{"attn_scale": 0.0884, "tie_embeddings": true, "extras": ["capped logits"], "init_std_qkv": 0.0269, "init_std_down": 0.00475, "grad_clip": 1.0, "schedule": "cos", "steps": 13648}
MLP neurons of a small language model. Each row is named by its layer, matrix (gate and up: input weights) and neuron, and shows model dimensions 229-420. Each number is 128 + 24 x the weight over its row's rms, rounded and kept within 0 to 255. Numbers have three digits each. A neuron's up and down rows have the sign that makes its largest values positive.
A block is one neuron, or neurons of one layer that tend to fire together. After each block is what it responds to, as a language model described it from the Wikipedia text at the highest values.

L5.gate549:144127075167129082131122151117147155117122097115122100141152161157142166145141153136161096143149106158123163115145181155094117149122122150136126132134097119065128120115140130117208108114099114143142110159145137116103155125135125104122145143131127093071123160143164153142139131105136127116108156098123128096117143112134178108146156144114134136139108104114154105144120104124105095133142091150153155125138165110106099140156113118079123105149151151106151111126131131131122136122104146086183097115165106131165146093167151155130138132158101139142176167102171075087134102104110163133
L5.up549:153134115129123075129142130092183089136120147124129125149187132165102136112145122141142117134131118144150156129152147106090107127120133122134099163140116146109164109121148130071126113139110103136105154123114127133136123137130110064116107138123123107110123126182159147121172127146146176117086106109111114130146122137148131099112150168118131145127100133155172141132168139105122123178126092097134062124122150083140134132126131137121078143115122124098146147140087130138055168125150089147163127147124144165147110106150159142155145139073115114119125142105162139105155116117116111105
L5.gate859:170126138154170110151159145160125156096118112127075140124123153101115167174117122109105127166138111116103133137134136158124126146129132134117159124135137149137133153136171124159132134093121105166140142104129128125137145114165113100146159114080064114123140121119148164169124118140113129110117118099081145096167148116083156171123139163151113128134109114128144137115115133142133170132121094125116142109129131117138149106126160115157129118118096099077159117140105104136107092117147111156141185099160121111148109170145122165114135084131195135138126128173164189104118114146123138082
L5.up859:124137154131132119135151094128138095121106134137160110096182146175111141086138158151144124123126125156106126150113133165122136156093086097108134129123131094134135129156111111104125126141176075146081148164131131136156149124142099139103089132109178101135110132190076143111145132129137121122101107154112078131120146123169130146150077094088135152114129092111164131089142112136127106131120120138140130108124083110140118098139123166131136111119143133104086098142107076149145138069143123095122119097099140111112111181106131132093107152068086106138120127101138154102124126113102165124
L5.gate1096:152156158115139092117164146106131124134129161136111122174109130151143159141155104156151161123115109135084139112095166148131133169099122130110112070109094148110160117132132102095112113097130091123106161131122132153113160151091175097090082143147138102126120122144113086144129136166121106153153119079099120148075136137109138108128149140123143143108173151099121118133104180109145087099152099099159113115109149093123139147133096143151160130122125130096141199090116111138127144138119172138158169106110160124139113122138156127114139146170108125167135133134138115125131132133129137134
L5.up1096:146154124193134116134148127143149129128117120124127143115154131134128181157096129150157139147136128132112125122128137144104078097135121136097147125120122128148146126087093141108117110124129097095105130100121100073136129154145151084101128073158110122131144116165154138112107117154106120156090099150132135150103124124116087138109107142123094124100104190095128117140097112141106107112148113099136108125113148163150164082127171149103123104150137153153130104138135117088140068108102146126155115150157082128158121166138154078102169133147123135136121138148152095135093113141129138160
L5.gate1178:173160125130113098102108110122153095091091146112134158081112152129070142157114125151166102153141110128141155115155138113121170113129108122095122094163109110126107131171095134133147133128112122085136120150135159122117151145157143117103100118142143134124121153132176114136120149117113141141127185124091095107194137128129105121110101145104119129148122138140138107142111114130112182086168116150126123101159127089162166083138140168095112115136152112123067149124098121133130120156137144144138144118137110132174121111184134126080152135138119105126096141115112088129119113089133146155
L5.up1178:170130092138180082200146135138124154155103148181127130123135112129087101098167113154115144114122152134144172151150140148142142121094141139127087121090100115147170133089155157154131116151142113120110123096122136129118143102127127130134145163123101141128129084107137138125150139119095069138118112137136092123144145132096101100164100159158141116151152136144128097155139142131104116118134142097141151095116137082127084135130169135056154117121126120113129107134074126129108160124135155110114092135142094132148096140137126139093086131145122137132151123137135138094131113149143101088
Responds to: Coordinating conjunction "and"

L3.gate43:076166114121146126145078167129134148105151121079082126143150093112091143087111160107130077074134107124193107160098144120121118084117113159118150102140057164162131129144119112138110143187127125101088126112163104119124136148098158133084155105109129144108166104149139103100120126130132123168124139076144123148134138156120130125119113160164080141115127144132140182123127170101165092142146114125136121099136109162116185111102120119155113105135164078098115116135113125108144123129115151094131136141143102135153164108120090150185134138107135162105155095118146134148131133158139091178
L3.up43:120168153133088147152113112122129140151113092138119130137113144138147100163138134122130144138150155141139118122129106110116077152125076143130123117112142138144132162146144119161128115137148089117141082083095128125148139174118096112147145096165064141107162053104096114115128148131140124128142126131069112098123154142121088085168145105144139096135152110155156148150102188131135117102112131137121112164134123165119164159107140072079107126140095108113119111156127107144181124119120153135162151184088116138101091132157131122152182158122116115072136120097125129127105120116093126135
L3.gate206:138144108103111159130119089149172116133128148156114194136088137127137139125074059103095116144140098148132162136109139146116133147148085091124134118177121117134109139106126128096107132123100164148131152148128116130134097155102119156116136156120097129195119128141081155101146125124129100072159120137141123127105140119112081050131135072129134151119113112102120163180088125137132166108132130151114157170174141156115142129131139161106127086124141165109174099159104089105156120123131096112070130119160141108132114105126122153108131140141139091116162127125128152111134136123135138139
L3.up206:090098107137167119196135107127101117166136147145072152161140165106122133111080144123152126159127154161151118112116169119151131147088117102124122127133124149161122147164112117113137126091128112123114083136108155126161115113138122133133138095099137113117130145132171154180119138113111139179156116071124088121129127132085108132100160108144114112110120125154170190121117150139111104101125117141165141156116102112150099133137130142110108151172126128132129139160096151123139130131097109065120094103125120088165111120125135132117140113120158152114151158050128132138119104148137111118
L3.gate336:119109158116134145102136131171100133120141156167159137113103156141112128082113097127123108123118116119146130159112096121117111129084107134177105096123147129163114112106134111105128120116130089153146064117128157162127117132161119136104165143163149141115141101148145125131097115130137134134090146183093096121112153135087180131115149102150137124146137147097085136173125103113153125168127105133149123136124101127127118146125112099133152103159139118122120128107156166162138149167124177127125158140095092098166115103125126184168153146107142123098132112143133176129145113143093129152
L3.up336:132074104138147125137102134141129110116163104105086149089113158111090140163133138134115174102174104163108142114153115130118115082138147149136137107095123150156093095124162119183112078126112102132130179136129169151135062137132093107148159176135142131155097125131131104123122102169133079133137164149121121149122111109095163146090121125086154130130152148105110121164144133112138136151068124109101139093098112130120162133075131131105100145164159128119103087141139135115179137132062126105127138122139123125112126120152102119119139090123124155151083098128148141125096113145159120122
L3.gate451:117152081108104172114125072150095142143139160122139126136149120142113183123131136130152125125088143120186099145122163077196092135152107129155126088107122133103153111116140125112094098101167149118140122121143141135160129144122144129098136129085116106127127131103112132134097099171159172123161121136110128119149107153078123117172125143136115114105112161102145142158104107145120140170059135132110133142114086100116149135185149139099146121122145093160141160161102175139121136140125143136117115103087188132140122129177129183203164122132148095141149129072126118132114108128098158121
L3.up451:143148090100135091124116085113115128153125145143134151152126156155096116122112096135113157162196128150095148120115140183144126100116093112111129127111093151127140163144122117095112147160125091154104139156108151122188113120083134148097128144174135099130112146160109134167145102099080127127153149096152088110131152120159097071153075121145108141126138122160161127118123104183100129146112150104158061115126113119138122137122098078128124121174133128088151172135103140133118123124135129075073112123149107115094130152136133134133107096123127121111148093137124132177102133124068138108
L3.gate622:178133142098126112143143098118135153117139160141134148140143079152111090102109144187158174141170139144117104085122140127121112116169092118143137083144133138119102157148165157094103129166105141166093089131110115180169118122128134112084138068139147144142170130136134132114119134111124102100130106124096129110128127155156154067139097156121123134152146157138137142139157121118161151102133126067109196095128145109168149146114164134085129110132138122117077153168121107174134138140121149111096141104163158126144131141121127123143128165183123189124140087113096115164109133124089119089
L3.up622:120101127137155127148128129132104118145129225113122118083124084156118148145119135138136118136096151169115101098138106134117106143156069103108103113151159134106115163137124124152150133130109109126148099145084176125142124150185138135131148098136136157177091143140142155122125113145125133112144105083103110116139116111137157135140138145119171128136128153139122169154155097099133134132057111115098146174105104156090103141092113112125111116116108130104108137158110134138102164142133189138121102139113131124127162105165159140114114121148096175145165094075126142096109091149156090087
L3.gate737:113131136150162105121077129130116135110110108124136067117118166074121144130146142126117107147124163151132160125063117129112101090111083097152106118109136120178136068149137117129096161151096153123128139149119105118162144161162144127114151146158090115104149143118093158133118101130151109146087170091122125166155135101135136129117149136143129118108159139091136127120155133141130143089127097111139162130141104130174116171090144135109102138144116126142100146120123117130162143178131153145138112119143175112139147104193138135175129102103154142129138101112146080125153107077133113140
L3.up737:083127117169095118120132094134098138104098139119111109144144147078135118115131102136135110150076129147135122139145136166132115169110085147126059098177134122135087117115148101126150167153117141130095137119131130116141156166125058126120111196172151112126188107139124148121145187092098113135132126086089127118141155097092122111142140154111100090103135160112147153150096096135117147129069128105133105085100124089141157172113136078175125149139146126101064120157107108147111123115118132102161111145115170145102173095139160150118153139127123136166143142110107195140145084107094132155
L3.gate870:145154126146140119154135126138165102142114101137110116105156150134111081133142119139125108117126149111143129126081139113123128095124126135094139122117124106169120177143141100140151133085158129105093088135090072109099145123126117156125159129135120120141064099152113169153153109141151132154113156093140146134109097112130064149118135127082104151110142154136132187147139136137134145146162105111107087100152137132108137109087131117128099130122139145098125094160144109109145141110090123138142134103152173151143118139133129128157095159146140122113166129145174181110151104159125123089
L3.up870:116158129111097089149124148145155139130136124111137081106133142103091132153128144128127140174122127085104138104107179113174116138151122135136234113134138131149113120129167081121177147108123153148111143088120077100132184133138121118096160128165079104122140086138112093129147112150090115119097158173136139131111115124110100124143109141132137098111104148118153203141117140127140110121140121066141092116124151111095137115142155134161163117111109138153119095125128147095141098097142129117110138136092115146089119145128172155122116108153156104098097157095140137115145132151124116101
L3.gate970:137169158145097129108165147149126162146123145123148150102129129081127125135122137130126143123111093162151167148103138169145140122168102097139132126133112117110096141121139096141083153121119165136175105135131131141134101138121125150133134156136100159130104116136171118135093132101117098131105126133136115116039155107105136124141139134099137117105147113069095149110102137126082142144106087105115125103136159094164120137105149092136147154125113111169110145124119103096114143095132176121124102153147093134128123140106124102157107133147146143105126054097126123144114148166128123108
L3.up970:088118112088143110097152168136132142157148145119134117122123068128138121129090091121131132160142125107129156087118097126123117087110161090129111160111141144160129163100159142131113128174133098124107136111123155119102124102110106124101134136118104105132169068140084131160117121113161139117086179175129134080123112116088107135108129131149085137139118128113133124159153114147152148166138153145102129122112091136133107104095144126135121085082134121135143126142164149125129144173172138150148125115143104079137136138116078158111118140143114154161107095154174108126105133153164136137
Responds to: List-joining conjunctions

L4.gate128:080135110129131106128149110125146127066170126161102090159122123112135103139117133132113164141122157106175107168121113168106122139144128129140133113125166184108109154146143112099163109114123156129129127105119111145091134140135112126168106131142078107140121099140120120168152189118159121103133145097120106129122151124111154096156118106141113114119099132117116148123144127090167119105116110139141121142121122152191170106164141084134130119127102087164153140145140151152111120130160114177167107116093129106129154128119170122083139108072142139097121126129140123094158134112127122155
L4.up128:127097145144172106176154137088123085095123122144081145148114144122126112120119157140134114119122134148142129159109149092117139139141132160090125141139113127156129108142143156094118106092189134099108108129147127139138094142101181118141131127115155141117096123090123134118175136175097115094139139138103106102144147131123134173107138101123123122159139088128178152143171148137102145167111108132173140155142095108085093149124144136121143093124125126159135127134119115122083107130132115155104130158143142143095087090088092100084141104163116111139107083143137133061089139155130109169
L4.gate936:129078153157101114118140130138104117080148162142180137178127147115152159120142129105113138118132146170130127133139100116116113149153132107134103102166127112154144117154148130120137128088108139089103132119133111113129085105163145129115130124138118133143154094120142146122148124155125123147090079160144126075109159083112140150097116118150166128119164119130103106166108119059130111119086123143119120130144105131104149098121124134108102118112101090111166120134087101136145148135123166154101126137141127137159124136127113133108147140113143122097129110126157103125145115160189107123
L4.up936:111087124146142093133112136125114128104116127158111149130083149124123112114110127141138131138180128121115127103127150136160082149146084102164077125123114132130066151150090124114097139089082148129099151078150116116149109118137116114085119133116109046170093117109114137126116128129142149108123133101160134115131114141149140147131144174094125094149124134140099169133132093114168159110086120145157105146122117126126091137166128128169136088135108137109177162133147102120126109117090132080159101125177156140138154122145124129071124131116130153147152148130121146140117158153089116121
Responds to: Closing delimiter after names

L3.gate318:170166111104136136156103148097124116104126154119123098132146136156089148146156153199108072081168118142145141080108145111138109165137140114123154160125149141168155106140078152114103139141146148086166138131157151176082116093169151135100136104127205102084090131160172111115147110116102145110138152186105127142135079130159155119128113151101111140122123118145084127104148135125130146158147111108103128141120134163101141153106147088117071126108134090126107133161114144141135123102097151106128172117149100092126105129118119120102132125126145098126082100168099140123170155128137126167
L3.up318:110117145101136118103164122125135118114131156143143136138114099152133155128146100126145119120144119079115116174117141134123132165152131111108118090163145144125113127097083145129151170132135112131170132131138099166135121149097134162104123080143076099140140114163146110088078142104104133094123126109158155143156120111117140122184179172117095098130124142117133139126112093118123151156117100128111136127157144097125133105136137164172140151113119120128177137123107148118117117092122082113111140112163148096123181160142134141150141118110102106130106093130135107127161110167119127151
L3.gate491:128105138119087136126112182141127091138100113114109136145163154114110130100124110171144114119137104126132093155105136129059115095093133149083118101142143138122125127145168100159115119119129097140133113136122127177112130123143124100152103139136121128115171110118147126114101151109146145156115145161150070147133113094144133116114134135108152139129094094102097125119176165117105095163112084122150164130126113147179147143101112130093137173130092140177113079114145131137134113129129140105097080186115096084080172161097115116133114124164123122096092164101148114171145112104103150134
L3.up491:165107130122132144131152147119140095121118176153110143108121168156133165079131119120158106128124115129137124115076133106147142128117127165171131156150142112155133110121128148135109109110111109124126140112126115179150116148123139121131064148105172140117118133130119117113175130075151144108121131116103137128122112107132159112172120119090117117125141138120100143124172123110126163164107115121123130108117145119108128120108134149107160121126152107173075126122152129134122092130123161130140137148163126192117145087136123152112148145185113156120138143056158132099152147092129101162
L3.gate536:142095155144144109081134160157083149114114148124090129118134159127128158138135134069120141138190158093131114163147113162139135111133142113139119133114100117144108076145150108112159140158124103092116091118175105151087114147154151109101111142137136119163101108116108137170133142120106127131132099144107137126127150164127148125114117117080122155112146102142099144161135115092119108104090122134096116135126095121110165081119107151118107097086107125134110106139190107103118104112140183104107092078136138157160163113164084103124121086084100128137145133137074125115131087156163126108
L3.up536:139121117174118130128107154094159159096105186096156149120135128162081078095140136164177117138154146107153150078123121131116161098150129107074149094120151107095142138145092119147140154124129112142101083060144122120077136134162138122127120117142127111114125117101107132150165133123135113169099150126137115110139114124107118115117139105116159112134171131120115121138172103105126135146142130111157148143132138136085176105133103159121096132124155141141103133069111144110124111116148131140114140136148135133121168143116100134121131134152176137130110118120095122148149140175136072159
L3.gate732:121121139091088121124098132155124171090106149100106139096154156127117132120137144165136108112135128112111134125137144121136106152116145151116146124165148122127075161084147096165135119150100133110162136106109138146135150090133135127069135133103151138093145138129161091100146160160176160133161137090132126112101136127131143139131110139128123128173160114093099104143162147065124159116182131128121143101148122141157155089125134133138082169139142130111104113114094146142162132099142150128098122051109115139140163139111143144135123100174143120138117115115118108125114134152108100143
L3.up732:152119089133095129130149095134102092103154147135148095140137126136103140122116103110147115158140142118115131133085159143150162129087162158170136134134105111136137116131156153160137090099107145178149143143150140116109126135115107181129145148084163171090106126150117145133087106086154139142120084136082180128088137118100138109162134133139144161106148137142144101158124117103113090152072126093119151125135098090190118105103139090115129104126147142117134128090104087163115119107111168129149161096133129141160148118171153097098149118130136133096174124144153152179135125149140093125
L3.gate768:115123134137148112110125168144105146114161137106147126108134133099174169076102153116123114182151115124144139141119151087157125099149152132097122150136138151144110091134172118154141113111150125093098154114119125129082107121113107127151104136130141194118175106152114149114118113128171095118154105139111154112136153107104199154115090145111127157101135191139107116147125132119130114078128116087129122123109145129169150143124160103127080101127137135101167118095115187145155112087100129125125151113143121149117137116108117091106144127126122133132134106087115125128120112134103115161
L3.up768:175161120155117156135158116171132125131111115137113116133158158112097108126081149117091114126117137160132141142102157126128112168157134102079131143141128132113136076122167108146124132106127145155105107162120131112147146078131130145125084103132122146152152156179119138144078119188124136135183146161131139160124092115097204098102121135111101123130122145138155175131133102112148185108129143123143169122131163119148117106130093092105134138152137145078105123134099194135137106122127138107111113127153118132158119120130129106132126140121127161151153124084125140122107083102066164100
L3.gate859:106173097141122120111150147154134141118168089183109121148112146127099142096120132117112149128111126116133157183102144108127099111112089150117117142115117169141138127118129081130126108110108151155126062123089134122132112097193138119174111124168138093139118102158124130123079139177178063120161101155136121073113157099108131114142077105116141140146159144147116120140168144129098122108133153168139183119092152175156107134124131077107135143163117164065146072094078128131154148177116133133118142144094168130130165136134127174168156116138130116160090154116160135139121137142165140141
L3.up859:102137098130149134157139154125125133129146152125130126102117155137112107114164158147157125149142126086137135111141131097122105173139108149097099140085148120163098076115122081141134081148134153128099161112112128114109148151174134155119129110150132110141128126113109120104157156163143072063099123127092165125142103154102119124138103103100100076130078143117127088175176116153192123153126108112151080088127140129125148151147141120138129173130146133119136118099146158096119117120120122142145090082103124138092146067146104150150145129126113141165118092098106127143186142190109114087
L3.gate927:129089182149154168125105143119107145089118136115113103139140146133132134144107126135107092141115180150097173115108126139122134137165090136080097118108093149126143173127123151182113137152124130106123094096130089144125150146117162128107151154138167102136159134154153155106120177149117169132129174132098150089100137098130118125141117158133150134119140122102112149136120161088153093072112160174093164115178108135121134091133139129156141141146136130127133200102128163131135137141106112117106130154153101106138105131151149139128140129138116149159123145116103156119155181085102136104
L3.up927:178122167122149150134124142165094149166132149149087165146125116123138146148130145141152136175128140147143126120156109118110079125116146129095054094090139113122106125085148121150078137132127124088134115159138099104131125136138137148122159111145100125140135144107121176163114167165147144090107106120115113099135177154122156174139133116095143132117120128153138122180124163095120171040122155119105185091113174171148117108114107100129115153127164129095125109164133087136149133150126147133130157144119167129160122168122129108135134125133112078128142095115086119132131096123098102111
L3.gate945:134095139139127128138138130127136114105178157171125123131072121115145094114134098113169106115131103165107122135132159089126155137142157150121118131128162189130149100148095103104143124099116122121103096180135111125099128131113134119127123184137113123107155102135173155134131132143087087125101105107153106106116169116078114189134133122124128117147110105148121144125162124124157102120101137109085140133128142106173147164147139121120172088108160127165138130115110111153137151157149119128135129142092119090165135108121119123138139115110127115148128158077142118126139139090117125111
L3.up945:117125132162144138153099152110136137152099185129128128109138079120120116100135133117156128120104138110086089098121130095119141105113127106087154109149109177152143140074088114111111166136173162094110128109121146088148135104104131087154107185137127161190117105141158110124105092144077102126119126138070127128126157122066116157116137129134141171134087138152138137159152164140161133107128113127101145153133128144174135127166139109080113141156113147122093130160124133126155125150119107138130165093118120149143165095178079109145165144129141105076096131072106153108142116137123167128
Responds to: Closing parentheses and quotes